config = dict(
    init_std_qkv=0.0268,
    lr_head=0.00398,
    warmup_steps=272,
)
MLP neurons of a small language model. Each row is named by its layer, matrix (gate and up: input weights; down: output weights) and neuron, and shows model dimensions 0-255. Each number is 500 + 40 x the weight over its row's rms, rounded and kept within 0 to 999. Numbers have three digits each. A neuron's up and down rows have the sign that makes its largest values positive.
After each neuron's rows, "fires on" lists the tokens most often at its 100 highest values on Wikipedia text that the model never trained on.

L8.gate305:494482499463510486587517435515502509461462521524447536533503507478506473404470507532574539517493490450465463500480496467461560601472505454495478480443584461509500512551466468521538539508472533558472494479464492441433570476481423489566441524517502565470455490520522467499494489404469432493458530505507529505509497498479545445505457482606545476488495505446482486466375546503502449448524529559532401608502576446455518568531489559461470513523484502489506442506521505468519490493439494553441516463500468550502502493493524490418490493499490480441490441464496495494504534519574577598444515550507519475436462498540428513482489476469607534459454508473568424533545424496440474516503484542524495485518524511514500570509459487514425520494542487449494481470497549505477490460553547
L8.up305:516473511513481500500542519467491471460520527505467479576488459503547464501507525483560463511548548500479524490544504535517506543504484450521467464427513527504552477499520386580491604519550546517507555539454531456520501472487467474552453544455506484422516497525517488455511430557559466474481520494486423495569502493473538541520497539438507530489491487530498489492474498469487422539527490527524455519475464459445513463514512486526506554526460562460430474519547499519445530460470539513420435457472525497487539459441499523413497506429482452488518481491515475525502474519530542493439508512531533457524563478598429440531501433544582483493493569468611570519428505419441513444533430545558526535455532483517562607490458440542410438532562551488532474470447521519517465485556470
L8.down305:544528539493472523573519503538537555493482514464501478529549496532508518443447547512433531483473460446429528490555541467483548493499502582513434566488470466569493439457504550523492491471450529428507496516421559504519467448429532513490505474502531475526484495435467565524477480634467487434484425514461507492460512537512542468469448423578489503524541424503550471528454499513445480448464563538541529437489509531512448487515571513570459542546478507453512517481473414523450468568476541584525403472522494515495474573509512485508424491586499456607461487492499474534474440506505480490545543464466441517482523546482544491465515550490478549458518533499489460522506495528512584553499551576400468460527498457443481530532557524519492466459512446526486530557513527466476485506508472
fires on: "of ", "at ", "to ", "in "

L10.gate386:452491531480498573512607524535515392440503454482499447461504543462491543548435539481468506534460473539495463494521538501492489546466417471502451497556468436566555501482506442507479549486584515558506575520516524513478594497452489454560501509526471427463493493549607538434467524549556467526480517454554458482441512445481469478549526497511482455493462548522530564521499528520465444519563548440496548516485464502560483545471471470477486527517546496459445482483480542514521559574539497503512458488491454525542559460580501459493517461511481568498550513543447494546499495542504563570538535503545487511478457431524477496522562523496547473488474610494524466549570487533519468493519503538495529482495518525454595493508571480479565470438569475559493518469450445455528529530587528
L10.up386:431428562503530499448566519526518504497528530542513519505500553544510503529510484522512467467459410489508500502495518543509439529477488492508506487508502473539545477485490478540423477469538488505520567481454506511551478466428493471512477452456471446443549505493536503434500573491467426527429446425603526554557511453449461441523466523488523488463481576539524499538491550431431514538569468470527514483533489501435532526436470530493520578529500510457405490475534544511558455503548520463500486462516516520557510475564434446525494519598454589579479503498578532557471502481507532541476575509518591537503483502484428436468509498479448539498482515469554475532466491496481485571536512510490463444432596552478616479548555496499515521512467512602541481464497477448513505491484467
L10.down386:453551543510493462565426471545432499448557474498529492525514434524516529449521520475442515519509531491448472465460517495464459441514574547480505533543504489450497472431498456523500512477458508548513535525488484501506410603601470530486453504459485512448469492466472475522434493451531486468601519433462610502463491499446513580508497506449483558488489518460472555486485494487518438547421471538524441495432501509489458497549506551588528528488459577418516506533484483462529493532467566488498553620489495472506523474540543461512518526508496496463496444560546544425413506431475475518479471587533510529527459444474508442536497432451488456555477529465587538475480480547479517465513534535548523531509500509522522412476604480483527475450471513507451446524513502490495485523483531
fires on: "af", "an", "amil", "aw", "un", "in"

L9.gate328:484515506508455500458464490494501500441491560427398513526550481463530502386477464477515556409496499505475486496437553491493618543503501554530504489437493464412592498495519511520560484515422502470548497483536466498505544478456525469489504524432495504502460543554525577539492544497519491527501545539550533528555479535558481540530474488540533520586491593451545485494485496480521513515536480426448471539489517466477530541448503390504483534558554505473520548541443547510512539525433523507519479506498447501471484452541467506500446479477557444525541484478487424476545586453581525370512568508523478475490537478511474437500510596564509475513497487462505569494519508518498441439518510571489464467470464517461443490496491456454467472467533531479560423515457444486492464462504510
L9.up328:530421500512466524434460469494554497495520459499499476508540524497486544430515497459591504479539480561478487471441519438511505469468503532473540518510535474449556497588511523538558460517508517520484522571558484566550423473543460493498591520435445564498496562506487456477478485569546539565547556486575532488548482437553553507493487502538514481528509534523544503509535372550534608487512499505473456453472445466526505545535543471578564490499465426479439592472500513493519480440487491481534509583537498419474572492496543564419495568475493460478468548562461519539482537538436485453502481522533468468564504514511481453521499530480475535497492504494479563513502469507495460509523573523517579505559492471461460489532503450563460528554560534510474495432570505510493551488572519
L9.down328:505470451485546484514498492508420530507440544513522507547442549604551421540480541519530520497469484538475516591503445540477502481471522491501509473450531552480500451524465514507443534516433489512412450453448457434521560486525504535512484480568555564329532502516477538479464520467471447480485475487455475474483507496468413504518499504536548482511548518487467570444452582488584522521450494499566538552487518498480466466459503444533489461492541503511549461532498505547521542471576535471556454462488413517499401532469522498521490439539484510489511470492529462504469504493555465480516523560504532560534474487488517517406502520479538473448525510503476398544443438480516478512547520514401515469554520494540541469538473527436529489448499488517468525557482481436475469501386468
fires on: "==", "ation ", ", "

L9.gate136:562537501506496496540502530492515522523519498479499472501532514523480464483557481460497523510535561431569508432514494478555549454446456467444536446561477392464436518534469492447500460493531448448515558446461504519502475561464519524429493443465487553515485429553463574418494521488538514511456547508531470467528527592473509489492531546508465575448600529546510449520456399455565539454493458449422506568469462484498509463486544489449495446552507469534552514453523525534373486446383469505454434485453497471470521524492488528540472492515471560563578482564459469504497530485450482493582452523542472468502555450519507524470529521540482449517473529547464487480491481464456517432456486499499463485442516467504493556440469466563488449529532440484486482512485490514467522498528569
L9.up136:551538501441547485520571489522521490554498475509552600454502472457503489450519504485458545470554538421523477445444466444537493533474473502441578538622465489513448483527500547434491506533515464507522518435564528538477471445474497475450562471499519537469504436499514486464495480546532528486535578520524531485563557559528519503458511525526547497461574553548477454447487451476582570391574465478455457571482469532498545493548500492459475457497522481520522573456481523550506439494467488518426470544478514467504553468498476509563477484501496513525599522522477449457556502555434426468532437463485524481505566505547535559510529535530509496525533537572488486510489509540490461486392474530576483497545534460485527499472499460566498476614464514442523448496540507526500495513481468
L9.down136:489457510520494520503491484488420542515517565533496467501532534533550504520500531491515517550476485543503463506491451530510502508471518504533449529468500504501508451517485527509486495516479505397528483510492501491517559495516472518533517538527475482315479492546481525480502539597469472430613423493472502481355477482506478482524500503489555465542468508467512440485518683508479504517471551524540502488539516518505503520527493522559560508495493509478469488514478494507517522511593481483531529469498500500501420472459475485483490471498493498435471515412525506623471482499543510543489619488491504493531505492501496488500503463496520510482535507450494474518492471535540486567558516475315519470466488513469500504521490510479512522421520510515461465504489486463511494491329466
fires on: ", ", "== ", "197", "201", "198", "=="

L10.gate89:503519453533486483491465529463504445473553506555528523460537534450479519525491444477473530475558454512467454569465496528496482562507478461484483492472478435550587515476486520452516439582510492452485375446503544516477468507487535529398521521525539510487471503511422505456531490530496501479435480475462462467513575458413416579492464542474526566469545427530433496496472494431495523453522487528511485543550508516514482546518550500461482550466394503506490484512474455438536565456440473490517437479512443488516505525536540425500446525519575497532464548499478434449478502461537501516559482453508560525519591529516535508486478489502507494421490506507461478558451561527536525491482488494459508405527491575550453480523464449494558484539585547541435484500476533444514513459554390
L10.up89:472507454565435455480492550507528484467512490556551471497447467611507477506485462473549525556636538511489499547422392510538471513504453498427525513524506528509518492541460452493521484509452453479466489471402490516401530479470527503515494506491436496507481488414496523495563468548477550459490421537492435574596534497521465450485543520424524542479515420458483504555492541491455500473557519446550571489513534577513531452510432527599483484551533498482491432530468465476404531458531465494461457525540487482476484514551449453476445507523564486455510531538521453485445537512549518482568522553457484499510502530513471511470532523527467431573470554551513469500563480518426484487510479479493551511464466510469550519457464522495525467460504494542551556494464416474487489492537502
L10.down89:532496556476520512512524480498592564534479447381389449433519474494482507473505462505461431553519489514499504542502575515504461546552564445513535503479505504449516480396498429529451497466489548555573517510513562461577537519525513542515537464502469512454548524510524513500472586375520510560582453413547545487516463491470457494501531468537412484475533535502513484506470592536560487551498473539468503533507555439475449461478554431518520523515519535469565491566504494500463508523447511488508453564544533542514443498445500504519522562485456455487488514506450443495508519427491517433469488532511533486432476494534462530511522483501476535487486484519511514466517519509537510558471510511596513431523459522438555463519491486506403546430519451450576511502554513489465522493551525
fires on: "would ", "can ", "may ", "could ", "(", "It "

L9.gate37:531553476515425494567545514519550532417524528481518471519482496512511472511541465501559478503451486479468580509446405580529530453472558479510474461491548496517586539565529481516473464531494533490498505457454568530464536493479498601536475538518487489478468476546530488463568526542405466492505510447516530528483496472442435516529532443459533512503518504501513484514440516480562411452565479538578476537433481539464470561468531510423517561437536480467500520527502487489548512564465511489501476444475396451492466511450496491486414517523518480491543476494470513495537461483479500516543485500493486430486525486549432449435467543508528480431491489459525477500538457427524413561580567522501466548484505441495552556590471539513486445504478584504470494527418603464494461538467511
L9.up37:519537489513533515489500447512481536513534489380544509508479484516531469465521401523577478586423457488480437482511426560423482552504472498505408471462525456484548465566425505533495516446532514534468545630529414456518528536524544520520524464506569525492475463472505545500495461498498421500491425475519496529540428486528538452554493519483536543471542533526524445504474517475470504470559522487481513503544497508504554483557552576504524614534470529483392558516526485512516531482492547549522525499516471525507484485553451534489558475482527492547453590534563452539449520487486552535560499469545474507488483460583424478517509481462496508463481509538541531491494467521524525519524493605471548399543478528506519497495511483493480464472548507549569487530498440536498446545434543
L9.down37:484510517550367536549447420533448479440467476548539445476523471495499471472481457511544550470491515500535576428569543492508493490513457555535469413487523536476536497482505519506513494437535475474515447517475505489474448487450588530573448476462460515595454430482483469531520456552463493484471432486495528522463502548487466529566503433485452522524478470539499424488472452473561467432499549578539526523474581546525512521529527499543485511518497570430484455501484464493547466578440510558524474441537477524487455523510574543439463483510516546543520516466517520412477493449477545508488470590466426456474571466543448502522516527569454544465543499480524439554459526462547458486443546511464521500502513504478549496544539520514502464489532525515403468510529556470498561480521566
fires on: "in ", "of ", "near ", ", "

L8.gate362:476553450529562620523539531511490486488450435424546479534450500463540449539477461440567526511429533487511491480525430522522478515466465546475509497506534496495494490520455471491498587482474543557505540494459493564521426517525576524437558497429513525488540542451452484559481521578489528593516576521572469486479499439534501477474507506512462465523460371467483526575546506540487535464440488522466488512553478515503457511509515462443500545528513541481461515506524498511477439487499475487561542537481460525598482463515504491445529512517563468520539541540525553522484464503509466489507539509540455467527420397529475459544507478549508527488430450507446518516478496566459500623444502443526508499516523473485483488486578467505480416526457455519463522505488563491425538476432568
L8.up362:524525493456505459470466558535499523484478470560452457463419392517601519507430499493519527506530455535437516483500491521551500555541455445542459530498528502590477467461428469458459405520469430463505512468570457510461489534529459452590511479494528519502491493479466425515464467555486475487542502494582527542440500562500440474442524440559509445518478451436538485462463511459525485501501554487448464498467563439484451613535480486502527531551437499507508524543487477439408531472493533452490541445481463468532601494509543531452482502562507476459526482497491525523457518467547482515480515515387600472541482480483495469466481508505504471512479516499475544535552483449451542480488533514505483485505457533536562542486510492508560498512528516494359472488444458465501424494518499
L8.down362:438474500510498435473452489560516450515537434574535524466566479463474451538551479493613497553475515506494517434490471474531546504456580517436484436559527465547507522509451549413484507424491475544540505491474486499492542479493484469456505513512494637532486508570517467503481458568503549505490481444463443446471504437580508439505523520506485487506495494574467490545559499520472501589478505535533528501483515511524484494518483482468474437502495450464494507431500488502464486558486446552474501465458500555597500542461482496455453603489476470491436476447541443545516474508460482471552579485471475561542455442548526453522494476521554487431504504510491482505525432422491459512467472509482553397530524510490576450572511443530572489501462473525545458478540432570521504549471504
fires on: "ev", "rec", "ran", ".", "ec", "leg"

L10.gate272:491544438530494551511528515514504480495542567491497460536499499532464523607502466485546543511525523509457457511504493467479486576486526477467571472487477478499583487455410489477452494471499496436514547504477509569493495471513514461494545463495476468503514552533513468452503520557457491567571529575428551486511522441432440538388444552459453544512536499484485537517457531491476491532465516477448472578494433467549475494505561481464547474434531452507550510575477568459455539536443533528569485522514479562466553516511471462485441410511515502447549546558420453476481482455464518554531531439539496494502543501464415503540502497520559423412471505466522492520492601528522506507587478501475499491507529541505466574507484508477511457444517456482509488504419578543506586489563556
L10.up272:524519635448569427524481497518519491514511479494453466509495487437558509487458504474520520518449444537482523458442504503515532437519455502518448471454402511505543549532560471468474471431510520561534445548485526456473526551418568506530487433510496530487465529507454486452517534484519557516528439477440443535557517564399513426510503520533554569470526458515488461527491499484476543606468525520465533529505510558491447527558443507516465524549469475484566491496458481456491500433431566506499470443541440394577512492477499553499494498394479441480402486505456505589437522465529476526515460511423458481509502500514573533511589487472487453493481523515499523497507466454482459459497500534491478526478479508465518442523540492495542476526542464538484554517513403533497545529483491
L10.down272:534439423538421449470499518512541522425486466492474489442496468513504546523541478567576453492523497543499592561467498508491486473511497456451547543523507557540502483507557574486475517510476507523458556453468485504525501456466515503463540502507521417456420502476518527504483494469521526510478485494462518526543490534542471488495559530507446466472583505561536476455515529494487491534537507591578409485446548463532527522433482553487426498472480486531463484411497537444552462496472441487521468537467484516498453504559444523468517504557517561537513489447501510573484483552500506525478387458489530513433487518558520474492562478581570474447473491491510443507487511428489535557484486489420486369490475473415520461528413467532498434451529479464541487444515532400501536462492452
fires on: "he ", "He ", "has ", "(", "It ", "it "